From a checkpoint of a small transformer trained on Wikipedia: vocabulary 512.
MLP neurons of a small language model. Each row is named by its layer, matrix (gate and up: input weights) and neuron, and shows model dimensions 16-143. Each number is 50 + 12 x the weight over its row's rms, rounded and kept within 0 to 99. A neuron's up and down rows have the sign that makes its largest values positive.
After each neuron's rows, "fires in" lists the words (lower case) most often at its 100 highest values on Wikipedia text that the model never trained on.

L4.gate80:54 45 45 37 64 43 69 73 38 47 47 39 60 46 52 53 62 30 57 57 68 42 50 61 42 69 53 58 30 36 62 69 24 41 57 63 46 40 38 54 49 60 33 38 56 45 47 59 61 53 41 49 61 30 71 45 47 56 30 34 40 66 60 54 57 48 57 30 53 36 68 42 40 52 40 80 61 54 34 51 58 84 39 64 43 35 29 54 38 48 48 43 45 49 56 62 59 44 45 52 47 43 45 51 60 39 40 51 43 69 65 53 32 46 57 73 51 32 64 60 54 53 18 49 67 42 35 46
L4.up80:55 53 46 60 43 41 14 57 37 69 40 45 52 52 46 48 50 47 13 49 62 60 46 48 62 53 18 59 49 36 47 55 61 38 48 46 50 43 41 48 63 45 56 79 58 62 56 30 36 50 46 66 34 66 36 52 49 57 53 33 62 46 41 60 54 49 51 54 55 57 72 64 51 43 53 46 30 37 61 40 50 31 46 63 36 39 28 38 43 51 51 51 59 63 60 59 61 51 56 38 39 33 44 58 59 42 63 71 44 52 35 52 22 57 32 51 55 38 59 63 53 49 38 41 61 30 62 42
fires in: "council", "until", "william", "killed", "will", "billboard"

L2.gate383:27 43 83 77 38 69 53 51 47 43 55 56 44 58 40 26 30 62 50 33 46 38 43 41 52 51 51 55 51 55 59 42 53 61 37 47 49 60 55 55 42 40 57 48 47 61 55 51 58 42 38 35 42 42 35 54 58 70 59 57 71 52 49 69 29 40 55 56 28 44 39 66 35 38 47 47 50 43 61 59 41 51 50 55 38 54 27 36 60 53 64 43 50 48 32 47 53 49 60 55 71 37 63 19 32 48 75 44 53 38 74 45 51 26 47 56 45 53 61 39 41 46 53 51 71 39 19 65
L2.up383:51 42 57 62 67 51 56 55 41 18 53 65 76 56 44 59 36 74 50 51 69 47 50 27 41 82 56 60 52 55 45 29 37 58 62 80 60 64 39 37 72 28 62 36 56 26 34 61 51 51 55 57 44 48 64 52 53 60 52 64 51 63 51 64 47 48 46 34 58 48 34 40 47 46 38 48 42 65 47 70 37 40 45 37 44 49 55 48 29 38 49 46 64 41 73 45 31 64 44 61 51 41 71 54 69 35 56 60 40 45 61 52 52 39 48 49 54 56 41 51 59 60 53 50 39 48 56 55
fires in: "two", "this"

L2.gate149:50 42 51 41 52 49 40 41 46 39 44 44 54 51 35 66 44 63 43 45 47 55 50 36 62 75 42 55 63 27 37 39 40 50 41 65 55 43 63 30 47 39 58 61 26 34 64 36 66 49 47 55 70 52 56 59 52 38 54 77 75 31 41 67 49 38 47 56 57 41 47 64 69 66 56 43 45 24 78 52 38 63 67 58 52 40 64 38 44 60 28 54 48 77 45 40 44 37 80 48 36 51 49 30 53 32 45 50 53 48 56 56 48 73 41 38 40 50 34 52 38 54 39 39 52 52 38 49
L2.up149:34 54 60 32 42 23 48 42 40 27 18 40 78 47 57 48 27 34 57 60 55 57 42 46 49 64 60 38 70 38 26 40 43 54 45 51 72 63 45 45 36 51 62 64 45 47 50 48 42 68 55 62 53 39 49 61 26 41 59 76 30 45 37 61 59 48 67 38 76 47 53 68 59 47 55 69 50 65 51 62 53 27 43 47 47 62 26 70 48 71 40 38 53 58 60 31 52 61 30 64 43 52 50 65 40 54 41 51 36 48 41 51 40 44 32 55 43 52 34 53 59 53 45 47 37 50 47 55
fires in: "german", "germany", "general", "various", "territories", "gomer"

L5.gate45:42 37 41 70 41 43 52 36 54 35 53 43 40 51 44 59 49 75 49 69 40 45 61 47 45 47 44 59 69 62 77 54 48 37 63 59 60 43 53 58 47 55 56 42 42 17 64 52 53 36 31 56 64 73 64 46 57 43 57 49 57 69 53 70 68 48 43 61 32 47 51 63 60 57 64 62 32 64 61 56 63 57 61 42 44 85 54 35 49 55 29 66 62 39 65 41 62 56 58 69 53 44 63 62 35 23 65 23 46 44 41 44 44 56 60 60 21 37 34 43 51 65 59 44 54 49 38 48
L5.up45:68 43 43 58 47 51 49 45 42 43 61 49 49 44 51 46 35 59 59 61 50 49 47 31 86 64 27 50 63 42 71 60 33 46 72 39 80 37 62 31 55 57 30 44 36 48 32 68 51 56 40 53 46 55 53 33 56 49 54 52 71 39 48 56 34 37 34 52 38 68 43 52 47 49 29 63 45 55 90 59 46 30 51 55 60 61 54 48 51 41 35 73 54 72 60 39 55 45 51 56 46 46 59 68 49 40 57 61 55 41 59 66 67 68 49 49 46 47 40 35 48 41 45 50 50 60 61 51
fires in: "took", "who", "joined", "to", "too"

L2.gate3:41 47 45 42 32 60 60 48 42 50 60 69 49 59 61 41 55 55 55 53 47 43 45 53 56 41 76 61 52 62 61 41 50 47 63 64 48 40 55 48 60 64 42 55 37 37 36 53 50 48 51 68 49 43 39 54 53 44 66 43 36 49 48 52 49 36 43 39 41 51 20 61 81 69 50 46 50 63 71 62 53 67 52 47 71 35 53 33 63 60 43 54 48 52 69 48 64 46 46 37 56 49 43 37 53 56 39 69 20 47 33 65 61 48 38 32 53 58 43 57 56 42 75 60 27 51 29 56
L2.up3:42 43 57 50 24 46 53 59 65 50 56 59 51 64 48 34 44 44 50 42 65 49 45 37 46 51 63 50 64 46 66 44 63 55 50 48 30 79 65 45 45 48 32 27 52 43 56 49 43 37 50 62 22 37 73 49 34 66 66 43 51 64 48 52 66 41 52 38 57 45 53 47 48 74 46 56 56 55 84 67 55 54 53 39 55 76 33 49 48 49 41 53 35 60 56 67 37 45 46 51 27 49 42 32 65 32 53 53 45 56 46 43 61 58 48 40 72 40 42 60 34 45 59 43 27 41 38 19
fires in: "he", "held", "head", "help"

L6.gate197:42 49 46 48 44 41 46 66 36 47 71 48 52 32 73 25 49 53 63 52 24 47 30 38 56 61 33 63 33 59 72 47 54 61 51 40 34 52 58 55 38 48 53 68 53 60 58 43 62 57 72 45 51 48 48 52 49 44 60 38 83 43 56 68 64 23 71 64 33 29 56 47 41 33 77 28 52 70 48 41 37 51 64 52 48 56 56 54 31 59 43 40 56 37 65 49 54 55 70 82 32 60 51 81 55 53 51 31 67 53 63 42 56 34 71 44 58 50 64 47 32 43 68 42 37 44 53 54
L6.up197:36 57 72 58 53 47 40 69 40 38 62 38 63 51 61 64 55 42 60 46 57 55 52 29 50 36 57 41 41 53 58 51 29 55 59 49 49 63 42 52 28 65 59 52 57 69 40 55 53 58 66 48 47 76 49 38 52 62 50 35 50 60 52 54 31 54 47 60 66 61 52 67 55 50 43 53 54 74 49 43 49 47 75 52 32 37 32 61 28 60 75 53 58 49 43 38 37 69 27 49 56 30 44 54 49 40 21 44 33 66 49 43 51 66 56 46 47 66 48 41 58 55 49 57 49 36 49 79
fires in: "two", "work", "working", "works", "third"

L4.gate56:51 42 37 47 50 40 25 43 52 42 44 51 36 58 68 57 60 65 45 42 45 62 48 31 41 83 44 72 54 51 50 27 56 48 45 57 28 52 48 44 40 21 40 43 57 54 65 58 53 76 60 40 55 68 58 62 44 46 48 48 45 47 53 59 48 75 49 63 69 66 37 67 56 43 58 60 63 54 62 50 54 53 54 38 75 46 55 58 56 41 40 50 32 35 73 70 44 40 56 50 33 56 58 68 53 53 46 51 43 36 49 68 86 63 49 47 49 33 81 38 53 61 33 66 55 39 42 57
L4.up56:40 59 35 25 69 41 34 62 69 28 43 56 71 52 55 46 66 50 45 53 51 53 40 49 52 76 59 59 43 57 59 53 49 54 61 68 40 61 42 50 46 45 35 59 57 47 80 59 63 69 76 34 49 61 61 69 41 46 63 44 38 55 47 64 40 45 80 58 40 50 37 54 66 68 48 48 56 60 25 62 35 51 51 39 60 45 71 47 65 51 38 64 52 34 61 55 73 50 51 56 46 66 59 56 51 72 44 56 61 55 38 50 35 32 50 33 62 43 59 44 37 53 33 78 35 37 21 62
fires in: "year", "years", "during", "very"

L2.gate233:49 57 71 31 47 19 45 74 45 60 58 52 51 34 42 40 62 30 59 36 60 35 68 51 37 51 66 51 53 39 47 42 30 49 45 52 32 33 46 68 57 44 45 30 51 58 52 39 41 40 43 60 66 63 53 39 34 61 70 63 40 38 41 54 47 68 55 69 51 61 55 38 51 54 60 61 54 48 40 82 43 37 66 56 60 56 34 46 42 65 37 51 48 46 70 48 52 68 55 52 49 64 57 48 66 62 59 50 30 64 56 58 32 52 64 58 60 23 56 65 49 44 43 44 21 54 60 60
L2.up233:72 39 57 42 41 35 66 38 46 38 66 55 46 29 50 38 61 33 68 43 54 56 63 41 76 32 46 51 53 61 38 49 46 48 79 37 43 46 40 66 73 41 50 47 75 44 55 59 52 32 61 51 59 52 60 29 53 43 53 54 28 33 67 43 51 55 51 60 55 66 47 50 48 46 41 45 39 67 40 46 61 57 39 52 59 36 50 46 56 39 44 52 46 68 65 45 44 53 70 57 58 55 31 56 36 31 74 45 47 53 44 58 53 54 20 42 31 52 34 55 56 34 51 49 53 66 50 47
fires in: "has", "him", "hilbert", "british"

L4.gate214:47 40 59 41 48 44 29 36 47 60 45 52 56 45 67 38 26 53 48 43 61 22 53 54 56 48 44 61 51 68 54 41 72 50 58 57 44 39 24 22 41 49 42 41 26 53 60 53 17 48 44 33 42 65 44 63 44 47 57 59 55 63 55 37 34 65 34 46 44 55 38 49 38 22 57 50 64 66 55 46 39 51 70 29 48 54 44 60 56 59 59 51 61 31 59 44 60 73 50 50 38 80 49 33 51 41 64 30 63 56 55 34 36 38 71 55 59 71 41 54 43 53 72 39 26 25 57 46
L4.up214:61 44 60 43 34 57 46 49 53 42 61 75 55 46 67 67 46 64 65 29 64 43 42 34 65 53 41 56 67 42 54 70 59 41 33 60 47 55 32 54 68 38 53 61 50 40 53 48 47 45 42 50 34 44 33 67 63 36 68 39 56 24 56 58 67 62 58 61 55 38 63 84 51 81 34 54 60 51 49 72 50 30 38 58 63 41 34 38 37 32 63 44 41 49 65 36 65 23 62 52 59 64 60 30 43 41 42 56 74 38 69 67 48 46 64 57 52 57 41 67 43 37 55 50 38 65 54 40
fires in: "other", "on", "near", "over", "one", "among"

L8.gate213:55 48 51 61 51 39 40 59 46 16 39 37 55 62 55 53 44 65 49 33 55 52 47 47 50 54 61 78 75 50 35 48 33 62 57 57 41 38 45 47 44 61 63 54 55 64 43 48 71 29 50 38 28 65 27 50 48 36 54 35 71 47 39 47 35 35 36 39 52 24 71 52 57 59 50 59 61 54 42 45 52 41 26 41 44 41 42 42 35 49 46 54 45 46 70 64 56 62 67 68 49 44 54 59 50 55 68 71 41 41 53 56 64 59 45 45 58 73 39 52 52 26 41 39 26 47 49 47
L8.up213:39 55 39 55 31 35 46 70 45 45 38 31 52 40 52 58 47 25 68 50 45 51 45 56 42 41 67 56 56 55 74 53 39 57 37 48 19 49 65 49 38 41 63 47 34 54 62 54 50 46 57 79 56 44 33 40 44 76 51 35 58 33 46 51 62 53 65 45 39 45 43 31 50 39 61 56 73 42 55 53 59 61 48 52 72 43 57 56 48 47 38 40 65 55 65 69 62 52 60 51 62 47 56 74 42 38 47 59 43 63 27 35 60 50 44 27 52 58 62 40 59 46 34 58 43 52 32 64
fires in: "he", "this", "held", "high"

L6.gate127:42 46 47 57 32 39 31 63 68 57 23 41 79 53 47 43 43 51 46 36 49 53 54 42 49 40 44 50 73 56 55 36 60 41 33 69 73 37 56 59 36 46 46 44 46 34 46 33 33 63 41 36 44 71 73 52 42 45 66 57 40 46 45 52 72 60 44 57 52 41 43 51 66 48 55 57 60 47 57 67 31 59 40 37 35 62 65 47 54 47 60 50 53 69 67 40 58 60 61 44 46 54 65 32 57 42 60 36 32 65 15 43 51 39 67 36 50 45 43 64 55 65 64 77 44 32 43 40
L6.up127:55 37 60 41 14 50 34 31 36 46 42 51 55 47 58 41 14 43 42 55 72 64 45 59 39 70 48 53 69 43 47 69 68 56 44 51 51 36 66 43 57 32 49 57 56 61 37 70 42 57 62 42 65 46 46 36 52 59 46 50 60 68 48 35 42 52 51 64 47 53 57 46 48 46 48 56 42 61 62 36 45 37 41 56 51 41 44 46 55 57 59 39 58 63 62 32 55 67 65 33 70 61 31 51 59 41 43 34 42 64 37 61 44 45 47 51 50 44 44 47 59 54 78 36 50 43 49 28
fires in: "over", "other", "war", "went"

L2.gate156:51 43 22 62 47 39 69 35 46 63 43 25 61 54 55 43 30 56 38 46 43 60 46 36 58 56 58 60 55 59 82 55 40 46 55 48 29 50 46 57 32 62 37 49 61 54 50 30 35 57 50 44 40 53 50 65 53 57 60 40 29 63 50 83 67 52 62 47 41 44 43 42 57 38 51 54 65 45 74 50 38 63 59 51 61 63 37 74 38 34 60 37 53 50 40 53 45 54 51 50 43 65 65 51 20 77 63 56 79 45 50 32 68 65 36 33 36 51 45 65 52 56 34 45 61 58 49 44
L2.up156:53 55 44 53 49 34 53 49 30 42 51 58 47 41 82 56 38 38 55 64 60 40 33 61 33 71 59 31 54 53 58 56 38 50 62 61 46 48 62 50 49 59 36 43 72 35 65 45 38 68 47 50 76 62 65 66 48 61 58 40 52 43 38 40 39 58 44 53 48 50 47 41 20 33 63 60 53 60 41 49 36 79 43 41 51 29 55 61 31 43 51 35 58 58 57 65 45 45 23 59 48 46 57 31 54 45 77 63 43 46 48 43 64 45 37 61 60 59 54 57 45 39 44 40 47 42 42 51
fires in: "this", "radio", "mother", "vol", "motion", "volleyball"